python train.py --n_head=4 --head_dim=64 --positions="rope" --rope_base=1000000.0 --parallel_block=false --init_std_qkv=0.0224 --init_std_down=0.0 --optimizer="muon" --beta1=0.93 --seq_len=128 --doc_mask=true --steps=11045
MLP neurons of a small language model. Each row is named by its layer, matrix (gate and up: input weights) and neuron, and shows model dimensions 128-255. Each number is 500 + 50 x the weight over its row's rms, rounded and kept within 0 to 999. Numbers have three digits each. A neuron's up and down rows have the sign that makes its largest values positive.
After each neuron's rows, "fires on" lists the tokens most often at its 100 highest values on Wikipedia text that the model never trained on. A number after a token or word is its count.

L7.gate376:542435549535408609484493499432520531523530508510456472551461543421482426493569498438515559489536483585662458507435461554514454405518561531492537455487533450557502607501493526489506523464477576503523479539454504451463487498467557425465470487493442581509513445374510440472565524454541498408530557540535532559547470497456493614476527390458469447521494572533546550513524485443441587485459
L7.up376:562441508547550491432522438514503394562452480526491570462482513507417608538536440496610481556526486517526456437481520456539435499575439526473438522517437467450425504529402431444450519353543545545403512482515460452534528524448536494463552488463529506513562489588480478404500421506507566540552550467627467587473497540523522431401539472527443533493506476500604536472498561384490487460400
fires on: "ig" 24, "art" 15, "ear" 11, " re" 10, "ly" 7, "." 7

L6.gate690:508454498462411450515535470516469433548565477523469635485535498551577402444491516439402554518509511490527483442458496568466520490445486559558388435445446545633543446515563486474527544559541556466455560462542549523523486403524508537468484540411418503457493473440448491516461492578564517522574540520557479465415500458587491494471574544469476483482482514462498530619587583531442414474489
L6.up690:455521409530541526484589482525510496522540497564548510586524463478459500491510532520486567511541406381464430429582445598579481537530532462439498485549445399562401595441507530501511499495506521453541550514449503509495494520487565480429531532600539541526430424433469462409492402521518500463543519486446551550539568417538442595489457485453509493485559483536438586424571526530496373566502
fires on: " |" 87, "ed" 4

L7.gate78:457487562531515596545403551396435472518448472401419441507508494566497498407474491532462500545584492474481496492539514448537556521495498550418446405483509498463500490577427476496524461480459464538497519462539518514473452527505565550438532496512436554603480428551568511544536544467479436565429527533523500461521495489494455495583521505519416516469459557520448444509499432514521535537525
L7.up78:455499500572539546515553408447471524564520548496566438541503435493494520504555405525543502460432470492509532424464540556487603540467460473455484594523476467452474506504569508530489568417495453406493483530412513534570484495508582517401561478491579480461539418596411550533474500481547535479441589456602406576451524407499544543482543491505521436495447473542503528501510510496572530607523
fires on: "a" 14, ":" 12, "." 11, "ia" 10, "us" 8

L8.gate31:644511504484500522493518524541527484448477476493506516521513547501449539454616477539466543544555484483382445533458482518575494572574528513472474503519548486524531534522542490358596589457411414441482470481540522467522535521530513449470472516505447503480483454519497425451429496440406572476476453531493508490584487608504494479439505500430423501503466513557553488579450501458578408511505
L8.up31:561503474517501537528612513550460505538443513426500474491403517480496478393566468476403519435520428627550458458515432527453438544557508614462502374482523494417514588453475516439485547432495448451460501503574581512495510471589537482514499525484456473503473532483519529473453589485486513516497488558518499599535548523604489484506517562424487507520556475436543553529403492503555379537457
fires on: " Al" 51, "s" 10, "ar" 10, "l" 7, "ul" 6, "ub" 6

L6.gate95:415475552512596490523537548583467578434479565586422496413571446487525495420548495520499489516514484529583543566465513535433569518437510530537474482526465485530422484411538507448391517513449492485489497505488479562484529465455590477532480473462454433537643420520436527526493523395550558546554505602502642437560552505537593460530534561513574474438431488492512496493490591528447434506565
L6.up95:517565523484576578503524550517478525533489427477568469536544529459483453427456494537477567544419496446508519536483573480440592579465453544501400561430458523509456434421457524442453512356403572542538490460510529412508578528405472553484451523493429485448566520533446468489532560461491502535562554525533443494486580460473508466494550522440430641459476431529559481544508477524481478557466
fires on: " com" 93, "om" 5

L7.gate368:531501512623455515424525515531405410622463491411458482477443471463514558522470486523530582477458493484467504518551490448499539433437561408428508605543475504553529464544465467475472522444451554517567524460510529570538494424469494456420558482464473580533377493483480499415533541477439543477455522449441569466496519480518482447530519559512502514546383501465562350426472551475499539504565
L7.up368:421502433454499502459545499517525566526521442491497522468557427472526484443475571494485486505550534457532431370568407514546509578519544588425455503434376451476462442553453458597440486507398467485465516444478527531476428348555436458537492517517534461487464543506550471454456501532504453543478526557432436460445505478439463556575516553524480401493453496507436409472553514550473510556529
fires on: "m" 30, "f" 10, "n" 7, "and" 5, "ist" 5, "c" 5

L7.gate236:434420514598471463492579549544406485483507451528530481491442515515467481430462561445447482548556466514547525547498422483509562566530460503523450591418575501453481465520503554485497503447488438541465475491453518474524465539440452500632404451394536490467601569478501523474539443423592446556494520552434446484468520526518445560546500494508422537563443466530491529408617419535531524468535
L7.up236:445540438570488448502571558561544511457618480587527502528496591510516497502530419553550497594450485514491552522510540451444509457523548598502529478441507498468448556434464508415486548429407574465519491534479501515437557473405428536569472470434462496423518527502395442547541529522410501572516521511480499548603540519419496448501541529558577599543470408483518595433523478529606501503543
fires on: " are" 35, "am" 12, "le" 9, "re" 6, "om" 6, " is" 5

L6.gate201:451501485629550403500495505514528460583408529470452567571521448519544516519433479427532536568525507565441528513563457526514469466558548477494474483547507529517502590465452524601459596559578440456460551559492527411566621605493502445420560426475396519439511477522470481475501399481571474530508437495438521552536504518538597523469476439491538468529566479497598543480529488461545457589455
L6.up201:453473435459507502488553515503471508454476471468523584541535555506508565386563506496453490483502469441443483504451476417483555508512464509466358526461481482463557531461539490569402416563537434469506465457543476497435602485483564588483473445522431541464570418451477447619488520483525440420547533404485520537512412478576553470464553404509407497477527574480466441489529430459455454473597
fires on: "ed" 32, "d" 31, " of" 9, "/" 4

L8.gate444:550459509571562504420597414566557531487455478558553557601526519493424557480613510481456504417577499517429517576501383438576548471474538511457436480448566530481521561543485397547498469519584477492507484498577450540640514470480502495499522544487477444433464536516413567484469487518471505502521491506403499527473469560494478503556464413449470545398498517473404428419472517640531475594417
L8.up444:468464429520482452534552533518442483448580599518501470514481583535493431532508485543500446488531452518462461586554481388442527519537650463507499392554458526487519525595549493550488506453584484462482473497617616572434516551553567494547538502595465431481531496545519498512519461491447495462556492585373546560527437547457435471505553459555465426468443609490406591505434560510490518498509
fires on: "re" 37, "es" 14, " D" 10, "e" 8, "ire" 6

L7.gate260:542424402518526526535482479471509464512592507568434500437545471509502594588373493574523504531549456491436394502395460532568502498601447547537527583556463458519496464390489506433435517455550455527569550508536506502396437467523506493615520442525448537506539503435453493519405453494481533516500443594499506550474526462433525460535540494487410420496495473530512465504563503584473481530519
L7.up260:475471533515606515468452441569417488430515586534483516422536403531485472521430555611589516588491458462462361396514541493524517508464540512489519529472520498476549487489547485428479562484495502505485507558518549588429526526533570457515465448384502491489486468539553446513533529543502455590515547560524438558637478525490530473554548538526456530472469459568546458450500461562446541500566
fires on: "en" 49, "an" 7, "n" 5, "in" 5, "es" 4

L7.gate92:568496535518452597461587450384517570494470436538518454532518527537564471473555449525369505418478555515469534513543489542480481422476500420465560549586563517501519545472427533427484460455543618556470560636498465476504408487493455484435525587460543482513464487520587453423549565516564482484448462487417497480552508541437494432522419521443414528457519514468607412421496470490413545615502
L7.up92:478546417476498589514461470562455420544418593526537580542450477503538482541453527538519512546589522415522483426485452539412555484483543557461607531492557579469490532472551439573532518505561569532560470456506517508626587545404455507509449483483573509476453541529506503521515519501470598611480432527549435521542434514548537539517453393485405402528442448504488494570451513419557502482439
fires on: "al" 23, "w" 12, "r" 11, "re" 10, "or" 9, "ust" 6

L7.gate329:574505502461575635405547453389464534511495633551493471437410482546439514513477434474548485482462539530505591493570494536537545465586506419439474454529518458481541483475535541507444497431501531583515396532510428482398458442504571514474509431625436502540482549517454516426515499510535455471516512530473478569368500587436600571530505489545457531441552503401459513479503468410461577614523
L7.up329:457565606517450634460481529480516482541443467489474559474444475472489447596524438482538520467380464543466551499359535536474562514466440504475542442536535475525482432549491500398537466460499469497496423479535481435434518542501541540490505543460540472383431485513481531502485499454433466500500486501433476601556470646455542591434484466542534527501555545499509509407493444520570461560513
fires on: "y" 33, "e" 13, "I" 12, "ic" 8, "er" 6, "O" 6

L7.gate667:530509511501536550446510532497464496509526522504513638387451511531489393474536420541457469600421475534548511479546383510537513562547474506497467520503479525536484594534561524398527515481554509554466454562452567533497556479501438418548528457457445558523537524428455502522460511504588610575526487467458552529634484516450517498433456346590491388527479520504481502483483588573564537494512
L7.up667:514502532567500547493552466513462457453505568502493521497492408369504475523465502411522492470550504479455518535490379518441464541413491450504594481423469491540421524568540523471536506496512474523532490532468465432461519449535437493421491488445453510461483501498466381530489612475526388501577508430467556506536484529475525576376452379440532566571421522487541557513521453513439472394548
fires on: "ad" 23, "s" 21, "ic" 15, "k" 15, "ac" 5, "av" 4

L8.gate63:524517431532478577503516484528398561544458489511444481482427521417595586507495450525446557537552508531528462456450500559509500516482457454524593511495404549484511535421462497451467514506434482500542491577470582477521439539566478541424481427536440541465473520475570493549505501429518581468471608616588488500471396545567533461574542490480573518493418543499533492507563509511543434509537
L8.up63:521477579456477477476461525525300584520519489472528509477484584489589601564580527444530450515520559507486523398474541529476526472481439453572541432453562446525525536497539485514451445509514444536532524636561452565497424486477538517570492427543544546483514465448462463485522420480522478513443474501580485404519469497551448480483504430469509517478546454401550423470405472547472451503558
fires on: "ed" 44, "s" 14, "ing" 12, "e" 7, "es" 5

L2.gate683:528581605521440558478436581569421437505529579536550416469565562529452499456514435530440569454463544560557475500550527523554575481434505518520538480529513521533483478416425499500483478529511433523437449529509417561528461418511448512428462516373545557459450447487602488403618448503455469602582594433550461472484557450423440458502489547488475556555457596601511420505414520470498476496558
L2.up683:476473556524467556447539508460487499526554523553495463518422558560566585569410479411553546557536460492598580405449556557595523499503454569519516515516531368455530560523487481558556498510449519556437608606465528582499484517456537475537513515535554566451498493613480515510466551517484406580429496543511487440523571467590497474547482611474522488561436432533374521472487506542538420503524
fires on: "art" 46, "ow" 24, "od" 13, "m" 6, "and" 5

L8.gate488:558521485566515467495500502476448431448500480467478540499543411589567535461510443488526465415588455534483544587426452543510583509485490546513477421514558445515442563463570475548463549547496439573441518481482503431540393549528575472516457488487487491556535524475536505485466511486472510510506547487429521461519556456461496427524483450514478501495486444493520503524510533443495558505472
L8.up488:547569471445460557523467511578506443532543548514566528479518494505519494461526513403450485486495511489510391488494517493538483511556571542600504510525628394519587511542453542507541525488433525504487471561560443508454446445506515451505476478520526494458612390513685516493472539499467480531457503455493555560562450568583442480476517554573509492453538518467414458449479541487464538531593
fires on: "ver" 40, "le" 9, "p" 9, " the" 7, "ul" 6, " U" 6

L6.gate396:467438520530522508553536570446497601582564472542505501470527545579504498516570505491496545537491553432490529458522507497476499443629399437551560447535492487423505553447460496514622542603452479517527528449421469533465506507422580525555493493573451529602518498490536447458511429479482499415478438525449512550510423458421616416461503429501529517614553512497502475491544531564474570505530
L6.up396:452466527474546446554560444501361419492525483482584492475603450536477456430505515529526541507518438465529483493467526532450495576448504461488337532499478545503461491543532501428506528478536532391557405475526523551456462590563446372520504484487628479485479595520449523563541512357433411538510538550471480544571516524472470553426524459479569534425426465501552488427425460502510412485525
fires on: "s" 40, "es" 24, "e" 8, "ate" 5

L2.gate363:508537529533558525514533499494461511496668545475512499541518454497485498570513502460606407537496512496593518478490437477462470574484508532484438545563468535569533489550500516520624459500488514532402428484565465514590437369580536468542411492440485411494425502467545469482543623421461555465532382421490502510547504436512581563451536513508502406474513464522488488448470501491511507437465
L2.up363:511447523455537461627459390601530522392465378498447523590503453484599465547594556495502457461578490506436553493463537511438462453512429477521437456519524539514440492459468505446526460516513513502454503432552530530456564573439447532572535524400531497456486578410529595503484496483478605473566480453500444569459401466507427486500414357499499549398487495502531548503533504531503498474529
fires on: "he" 86, "h" 10, "'" 4

L2.gate624:471493557505489480462517574537496554406426609542569447553530517537462476549519464409517511570517440500439396490520494533485591578541475507500412492502483426486445401638512518538477488485406559446546467580550450479494545477525480441511575578603496558532483516499586521580507415469436533459550482587465465561588568446439534461524478460505531513510507547456564513493550499565539580546516
L2.up624:432474458474483617636457538420448415452471449597502442462584511456541492462473413479494494459507512521434505484552439480554583549540516508480555483569541574470489457499492546475453476504488483405489375519455457568475433470423543435442466476546568513482459507476479497458399521534562446511502520481445440387487509583483509564529498596509546569508507494519429477518471455445525521434486
fires on: " c" 82, "-" 10, "es" 4

L8.gate258:473477457511549528559518519524553513464445535488498473484590548491571451545502473489479582482543611509485514442514465548493526485491540434488408456454513527572540602565511438455547508530473487389592522438552477533559488481406466516418527456474486522471497500542420430548408549560507547537554513490424472490404567501469504511523461514452457494476438595608490530481596509532606331538519
L8.up258:516487475448503659540489485498404440403515534584516527513530487512492547543504482462476544497596448631528445586507481577495581475459539562473500501485504559566492534456502581574501460522491430494602514505437431507483577495433553534496565543517532430615566546426490555412522595380598491473531463518528531473527441522449545539519477503513536511445490460451509532517523544488476419546479
fires on: " |" 84, " an" 7, "t" 5

L7.gate692:560426555501390420618536452530465436463494445549467535364453414537484463556532484553505540509511498478541571519453439543500536509481463617509528472573506505449564501522482516374423495523543489491478389450585427472457580599479502498540438491518467555568458534395586563584488499464501376507379570530409491491503551508477580554485444476427414521578429555523573433454461436452426557544516
L7.up692:537447576481520496425440547477579536524509550561524614480446581432523507596557561469475453562512587402556514437473447498444524587538522592422477391516495510452475557498487481446353477525547502542459458498498508575554529507451605526510410537499490509558504476519594530466460569559435405514420523554536541490516484632582497513498504553568507470532510525468429489517511499464504624528543
fires on: " |\n" 26, " |" 15, "p" 14, "ul" 13, "|---|---" 9

L2.gate386:557500425445448472532458482585408455457545501507478474505581508564576520563536476414466556396490442458464443419548461476516511502486418472486551547574490497493573550391580500487559615586450541484512517514508432522581511616514500485473531542526455501550518648517551481542455520519478493501503518530554588527427464459498511481469508472451514469486487501487624542457477578599525520443422
L2.up386:426480547476496456490485466543472423543524535461588583471522582519518545572391526529551521383521419390494424492482490568513463461522445491479572468542536547431510513578501480538502499505489463426499541505587554506516365490592488406451524571507486565560485547454491532495456453411490570595525543452561579632466470522498497526508468555381514453560423605463550444450524539565530508493552
fires on: "a" 21, "ate" 19, "an" 16, "es" 14, "e" 10, "il" 6

L8.gate336:466531425470488517537596509423608493529565497542533526404514525513536486365472549528441515498523454485517478497563516483476558467482596514508540534651463549498453594562462377469511448506503561549514522493499490632476534489451474498535469514550529558503513482538464459484513553456542468559450502436440530479513608553458545571545595531575529461479541513545624480474398515539585509512585
L8.up336:477467455396536485568526489540535578561484488436522514478538434559492521555550421410578448542433580502454468544580498538464589485478549575500581432517519571428379515477552579458512417528484546539500555610481511478471472495545495527473431556601536544521476467549416638460388514511498539448493468533496589531538498500450521484580464518490451414529557429450487571466478468485573472489428
fires on: "er" 20, " g" 13, "ig" 11, " F" 10, "re" 9, " f" 8

L6.gate123:567495439557526410583490376526625442488480537491469438528477623445474461597430502441573524534493499493511502478583472521493511428494545468496523579353507434521474517450419578449535582549534495485571404587512448493513539544427459462571521518462512404426498464545494416483496493459535464422414453426491497526513512472515491471495560473488484628448533451540557554549514545524401469584578
L6.up123:477559510435520409437546532388490543491470583453493597509457455507521462499513532473413500493489491397517547512427438571555484512478525546402527505621531518493471554519564495543501492598521496488462537544578420474528544498477423607580585501529495417519609352407463551438505515463494502436524472390543500476479556456577539499505483485460489490433477609513615451529448468479518542510411
fires on: " as" 28, "ed" 20, "s" 10, " of" 7, "t" 5

L8.gate69:419511495440551540510448486491535511464366495461490447536466538512421471502533481575475502478574519525547449509438512567584513525558514519447458569456486525444470578523565454610437460514522560469485554511577459430487510556466463489508440599531521534425465581400523455471397447481523508542494533456508506465527570354545536494440544590461588527452468467552557420515576459442574593596576
L8.up69:489513392539449515434470507497536500507401398415431463479501574460459523442563472471488416539451525410438515502493506533466562515451512581437472505434547514477552419469486445513572528540507432417522498524514509447424487382445516500439537604472519477468448549497503521517538488566446463490538458394503597406532544569493473566559461502511491499578451482429466516460376552489539515467551
fires on: "'s" 30, "ust" 18, "/" 13, "-" 9, "nd" 7

L7.gate87:509505592536489558541479507511455504440505451522418476513518561420556589402522507565564551491519501577434536487554477551527535409491417478398503514465500562446497495524514496487536565448466435517512565447472550509529540489507544489434467530442449547512387537577529495518482619518532479553507536472527488572496485410565507509589468386486376421593414580591456465544505489491581537584488
L7.up87:521403592583419474518618493491489509477617564511471500551584541484529486421578519566497496485536477589500550464557545530535583563559504515416468471542535557524575545568493552475481493446502564631565442456499496417517452526544513551479545411494574468507470472482413478425539579552494476437446435528543494455525396544461461546509462486502459367443421477526441461506455516511465558520497
fires on: "a" 36, "us" 15, "." 9, "x" 7, "ia" 6, ":" 5

L2.gate239:503557591564465431540495530524478437469541481503511427581525543429501484578535567509431469442601471529508425542457449499476482489513524460558477548553508452534500517531515534387554636462564535480532437526431399510522581548483517577518517453588445560467498482468521512534514557441483427633482452520514483362494508553463428458465469404504556505516476396491554438491581534455545485482573
L2.up239:489555520532521551458581398502471521558494592522499366548477399510555569582529481448552441495538511552599553491549578495522475450557410517449574537573544476506474506509527505441419529498561655542566467569584581566470507520561460535536494494609484476537423419510530409495552556548542545580608422603470397561512516490530505464446496452492562473481541410531460501445429459439467529558439
fires on: "ou" 24, "s" 22, "v" 18, "k" 9, "z" 7, "or" 5

L8.gate110:479504492487520477512531403540554552465550509483473517461503481455497436448504496435559492475526479547532519505425404584540588540493672455406532415579485446471504379607555490498431519504557455510515557444504472472483485473505441568543574540487550498489482405519499408547538505413515540519568543483432467609459448530478456560481564487499492512508523493543447536561593486474537470535542
L8.up110:504555515406468586511556532471446487395493498525441524526528422535515569461517497581506516497529503538495451504483420495405461602416510493482370458536534509481635447478492480458455521587496471469483489571436466567513560441468467437483490513568479485567463573652516510388523492468529604516537486637458480486535519473486447524518469487462574475407461428569519491510483493474442472453580
fires on: "al" 45, "t" 11, "n" 9, "ar" 7, "ic" 4

L2.gate584:472555477552535454453571445487473493509505491540570423504495457465486463522464529488429494456485515521432432498488530474500431538564516507480509494554545507547530506652459603439444397569512481576403521568571475452518539478440458476495499480467587499508456532480445427504551492476546466505482535411538533544378494503459541532550443522492457429426563441435635534396520450483496478488486
L2.up584:458529558519496555565446399476653559431499495518518527413431424535492475394536454489497506526498524477482541450495535511545452528512454546465589488526404550480515495509500479558482520494508475497591498498517445476580469488476383474451487433427523576583482525574525466449499494422508524525441455609491512555444531524612524495525569529563508471444564429552541509502468504479530507509485
fires on: "ul" 85, "ol" 8, "al" 5

L6.gate260:549478484554507553509516492535506513476434506504567415462480547447498548543524570542470498502463477445427509604435527500552442562422520507402502426452602452494489536521489616524444453524457489474561485453537437484623543529478529482503496474502524528429557630554576436519495489478525469500490433484456454555522418511514520497489519517517446647512581478538392463458541553436461658565469
L6.up260:461454530510463368466534592492507566538508613452534434507494580544479551464580532592514484502503461516482480602523549526502482462541468557443448471577478460554463486622485461491472493458618550499505484481547503511511580498481433587586517461532514565526430429532531500513593379470463437507528484503500547515515539481485479488525505426490453490539569577564438528433483581452445571494557
fires on: "re" 31, "he" 17, "le" 12, "ul" 12, "e" 9, "id" 4

L2.gate0:558535477460504446505529546475534453605418513517491468499462463472518572485554453401623527443513459456471511615456531491526444488492474460476500585539452460452478539424569455516515520493457500596516463514462596484475459477521462538414605481524406523443492355467485517577454484431534428428561441638607507488556534440565412471605555489398513554540546485575514573463464494532503439591532
L2.up0:500535557516535510472520528408484524457452454527543505499515482425490503456568566539491398468483512498528554454506490529551525522555530462532516445454426546441625499548545477595491455487433486384467549443544584583501518481501546526529487525511502566425453491520454524514458483536483435462512615532534560460466496552434469604500482519447662419510438435547541542603471429540435448510481
fires on: "ent" 21, "ing" 14, "ed" 13, "s" 8, "r" 7, "ort" 7

L7.gate65:520414411478455408457487461509530513446488547557423474564568487479449506395517509515485478563566504474384543496454430590487529581558484460487468432491499486507500455471511569360470569473492535609502452471473447512548473443527529431485498516556481439527513358453429533521452534515545523490502498498505465452508545427463481438435495547433538498472485423507510501455470514516570378523400
L7.up65:482514461473479453447477463536445470459452616532495464514501568573451520489465536497497417536516482531461528543445392532466495513578393520528416550523591503563454591497440478474427519470430464671517575594454605459528582518497521457539485476485494574514500520508556380488560525488464489563537484552533474545537485511477427539466564487420560467485563504477512488395491456454440542516478
fires on: "s" 33, "k" 9, "ar" 7, "ul" 6, "as" 5, "l" 5

L7.gate548:477453514486501485551423561564502517569458465527457492638489500486505440452462555636430513472617560508495574515464516453575449533545473532439499594510589508475519538523490585444473546470509529547472490451584495565539432602581438494463557569517523493548551472514524488526483511611569532520416493557484468455429524530466473499391534549514536521510399510528528530447482502497498446494468
L7.up548:472548446579374528543462534439370488496540532422550598400411563520460568454519537574459479501413421491436450477575505487492609502558557536578495525440523547613467493469438496495455506412417458521478567524480525466433488426439548489509540449429481548502545511493467428444474462548508469480512442552475575501557576501516430519451482495443583481464547496548448506432499425539398385488568
fires on: "ir" 17, "er" 13, "il" 11, "b" 11, "ol" 9, "or" 7

L8.gate99:591513488535507448541481499492498445500485507469443425428444451431515463513561546438564519527514378568587464500542444513549541559534457522528532465571440554419466556521512547478433431533496517451434574462497432525372519438522477451543544567590488572542474461542527531380491484496547546533434436504567465454474534552496458467551542462584428378518502532522531492539534565462474471428501
L8.up99:557532471511539445485529532555558500529404537462405530433463525620536501485536492397561546503541385578540496464527528547452456523508542521464465497492609525463308395561590510498526428582480586451542576586494516471451510503507569443501491526545550563495514486419522496565457466465472514544450524468420572464433512467523495476542437544503478468441516493581447586538548512447487545444499
fires on: " p" 41, "f" 9, "l" 7, " f" 5, "re" 5

L7.gate436:413547436526567587492501446523388506505570467551457545457432441550508539440452511478474484518469518595478483540478537398505474467505450511457441373561514474617609441493491502448469498495452587584513483528383404467557473500632466529529475454508540443460481553464520521517526543489550496546456543505489484449520514452477546580542390457532441394383496559500526516553467429383539518614540
L7.up436:537489504417506535486465567575500529469471571453489512569408481483439413469523472562374448453556506517477499411502543547522514534557491486510446467468516522497521468490483542461538584463516516578476360460493562522526504557522452483482472524484481429526495526506529504524605511487516440419362553469503507520440482621545550399454449572408494479583470442482533500347558553496559464410518
fires on: "ol" 45, "l" 11, "e" 6, "er" 5, "os" 4

L2.gate223:570503549509512524472483496566522492467457419489494524457524597560590598540470536500545474557603395439508456541471485565424578479490466566481459445563586490549472468388468473594462589427370425515611493465513509520512489509420501438496533482482465525494528551573505480436414501455473470474412510520475502476482517489461488445556435493450484422485656504483535387484451525564556474489513
L2.up223:625543548532414480484422539545540504512495508508454542528397582549556575506495563407593602452542441476505521442468465521525593530438444550487545475404376492471390526483463524514526473464439532535561466509531545527374505476532449614502531551420469573454477524559473470535537430509516443547428579563473571479528455445435442597507535502516497505505547515496488487491490560456493460510441
fires on: "ate" 15, "ar" 14, "k" 13, "ge" 12, "ure" 6

L6.gate475:454486562545602469436507460458488555503481455537553567481534434580505472508509518468433572498537484542458487512572502495505563520629515590451476546505557464459503465441476487526542477456585572516549419419494554462483502575472528511503490547557464516548465558538561502568442522399449477506468602533552472479434449477435537475421488536548550500484456506502503527529487483490522528481433
L6.up475:411512462513485510535478408464491464499427514475579520485560415554637523469560515533469497410501474550508354480469603480517560483462514559479501531500484453441459435555457497440467559555471497461518443540544568501474544496566467464420431472521482540454510523507464584549481418394479517670435558530499451513555537491551553523380478499495513476518410572518508549542463503544485613526451
fires on: "n" 27, ":" 25, "us" 10, "ge" 8, "k" 7

L2.gate292:509423540511534492507571537488524480471498480566430437511512359503411519555571481463475479597540515499532514480489533537516489549582502454514382493515526503586460524523380467390481485495454536498442424494581518565422440483452541522472555416410500438441527509502565482488563471559526469487541497399570413534572451489461498541466419462491471535486467554492571495457522474515551490450449
L2.up292:518485525497529489527599473563487489444588526637506430474500461493449414537535512433526439593562456518524548468533526550522501567590477513456397451522439414583448469453502472348499568433483458506475446552517463490486535485462522487483476468391496393476532513525530508496613451660504442534609580465583557521534462477493542496514368429502530487524513665598521478506488431470509481457433
fires on: "h" 59, "ish" 13, "ri" 5, " |\n" 4, "an" 4

L7.gate412:516493548534532525527501500508542479503525498453466555538485529549502561508491486507407617503445397595527461538508454524478486573558500590561473518538479347566438425485484526558450544441442559470492524559493432593498492476559457557450553503580535458553427481470467579580509512568457491499629516542459490475558501391527567429569495444432439408563542448462563532429513550465461571547476
L7.up412:536495470506490491510471493502432498459503379530466524482509464483601532557493450511402497496546472532498464497556438484590516504549445478536492492440468579466471453527546399507482491472490561427509487636543427564487483524518494508575426559550485432428561573545562492502538508493472533510472481634514429439539374453550483533502530516580472590514487571483450562498556497540469493560512
fires on: " " 36, "-" 24, " and" 11, " or" 8, "f" 6, " be" 5

L8.gate620:460464431606514542544475535393492451434465535482486458477460526503532445463526495438482565454544499550511440485434543548552473572544579642571433480458513473512553506485460498441540455489665394474509537498437531488505464473558476498447513482397453473513500518452540438453448495483465415578504462405595560481464480466497538478529451526539475574440523559487511389503560410510522510466498
L8.up620:554486556507423487492520468571460442505543477482536526543475513515460482462466445493494546543573491504491385609535454505447501470459500520544524444556593512538483456442394520486444514411399475459530452511390543531533444443526491461416563549439311514509540460463416476509446474544511532517502497442438576521515597557537569568538527498559486403535564481498567502528586444562448600558519
fires on: "ep" 29, " r" 15, " an" 11, "ed" 8, "n" 7, "ri" 6

L2.gate34:530483452561491507451392546491479381484450545528460498488482510509482432497545466481427426577558477469525390545526498483620554508492492519485460466433510500467540505498518476465423556431521462492427516506513501550446460522507537470530531505544539486556445541541516484471533540486489489528480567505460411460417565507547460552430486529396448541512510481514537527430446473419570519481439
L2.up34:469604407522507556467484541514448501531413542605615364373496546480452448497580490557429437518437483490392374477552648505532542457460465544519551492435578528515546390473546496548531540483483579494524506443505450494372448425478440452531535510537485555460406482496441391452467535453536458529414446534533508467462496500527483528479479600500528483576469470441560380439512543491436510529547
fires on: "s" 76, "and" 14, "ir" 5

L8.gate523:574465568511550632486486484537580525521502594538455461556561425539485543579503453593519530489512539499500464475548534483500483590559495509451504525510529488467567507470483540525505468521566521491591510416540464515515354346442501530621502459548478477504401543522446498539521559523487544547507535512452554542507500528466406452512529499530480451510586534507564462420434528431522571480557
L8.up523:475468598433578580476446425558427608452472548511408486561453465510478556525580473478476479475511496496503439508516561448439557453524525569501514494583534461459575504460450522536615430528508478548556574500519482490413423530524454504520435406510426529484493522533477500532495503555455464431542483446534531486482530515490458474461522446514426444451590565491479481475542541490392613482558
fires on: "ou" 42, "he" 20, "or" 9, "re" 8, "ig" 8

L6.gate284:580521499564475535485533489482522478426489474562494509475371463535553620468479429555481460503604524514417534510436473574464542503526549528388490446494576545520514535401527487481514540427546477474531456509590533527393543547443471466396574544537502437534533480485479460528440464565445458477498516562571555524404446560478544471436475524527511456559410465554529461530439439516588452599541
L6.up284:515345485479554627425579492485512558447427488527539403510471490506522473580548561457596511541522556375463482556594495583428482517511512429412447472533439509502511376487605482478447570458491549540532487555537436438575536538421482556403473504451488448495558531576451557594496513422547524498587543527533386522464513438499555588507499533516556489602400579528533445473460533518495528557524
fires on: ":" 20, "." 18, "d" 10, "age" 5, "it" 5, "b" 5

L2.gate648:528469496495530498557515549550594483432602586533528450510515418460432439546442555540483491441511501512558484452528613428547459579493524511499494495484546538531451474544609474494540569542563494458475534496447473493479541561583503468486541502566509504554582563492531553545507408498470568547470359600496522503595444481549577583561508550518570567475562516503538590523535514508536552456510
L2.up648:489567543507515478496462513572513438415560487506490436489552482408613525544478491461493482525473463540502508457564469471517465470405510536459373539443454477529472495491507500517490390542595483441527432465464387503523468535433450434554427511479485465614393505463509527515521498484502522473577479493514577488435440513478487578495518476486532617529491497479486524570443520486526526533533
fires on: "-" 100

L2.gate317:450470599555480523473512524433456406549507485432505497518551550492418549481492592505478561535537494465508586526503492542466518534542406494490471550428534412456509604462516625488501551468465505442449512541486525488519533564578541504512462466547465455397485546507490610488495449580492528565419496500483483452499530440469471528437511510456486468571481489429476456507453420539523417492443
L2.up317:422489562530545459474458508428538533494554456459536495537517565594372493509508509562538521479415487577534538570465471580461518506563429489474506608464540507479477574484454474459528561521545477417443560525420538554514550524539479427474434507520510488385454544480517497507518475510467453522459468471479470533545550471462486486467427521513568487514529557529559529505558498566475431484439
fires on: "ed" 28, "ill" 19, "st" 19, "ing" 12, "ac" 8, "et" 6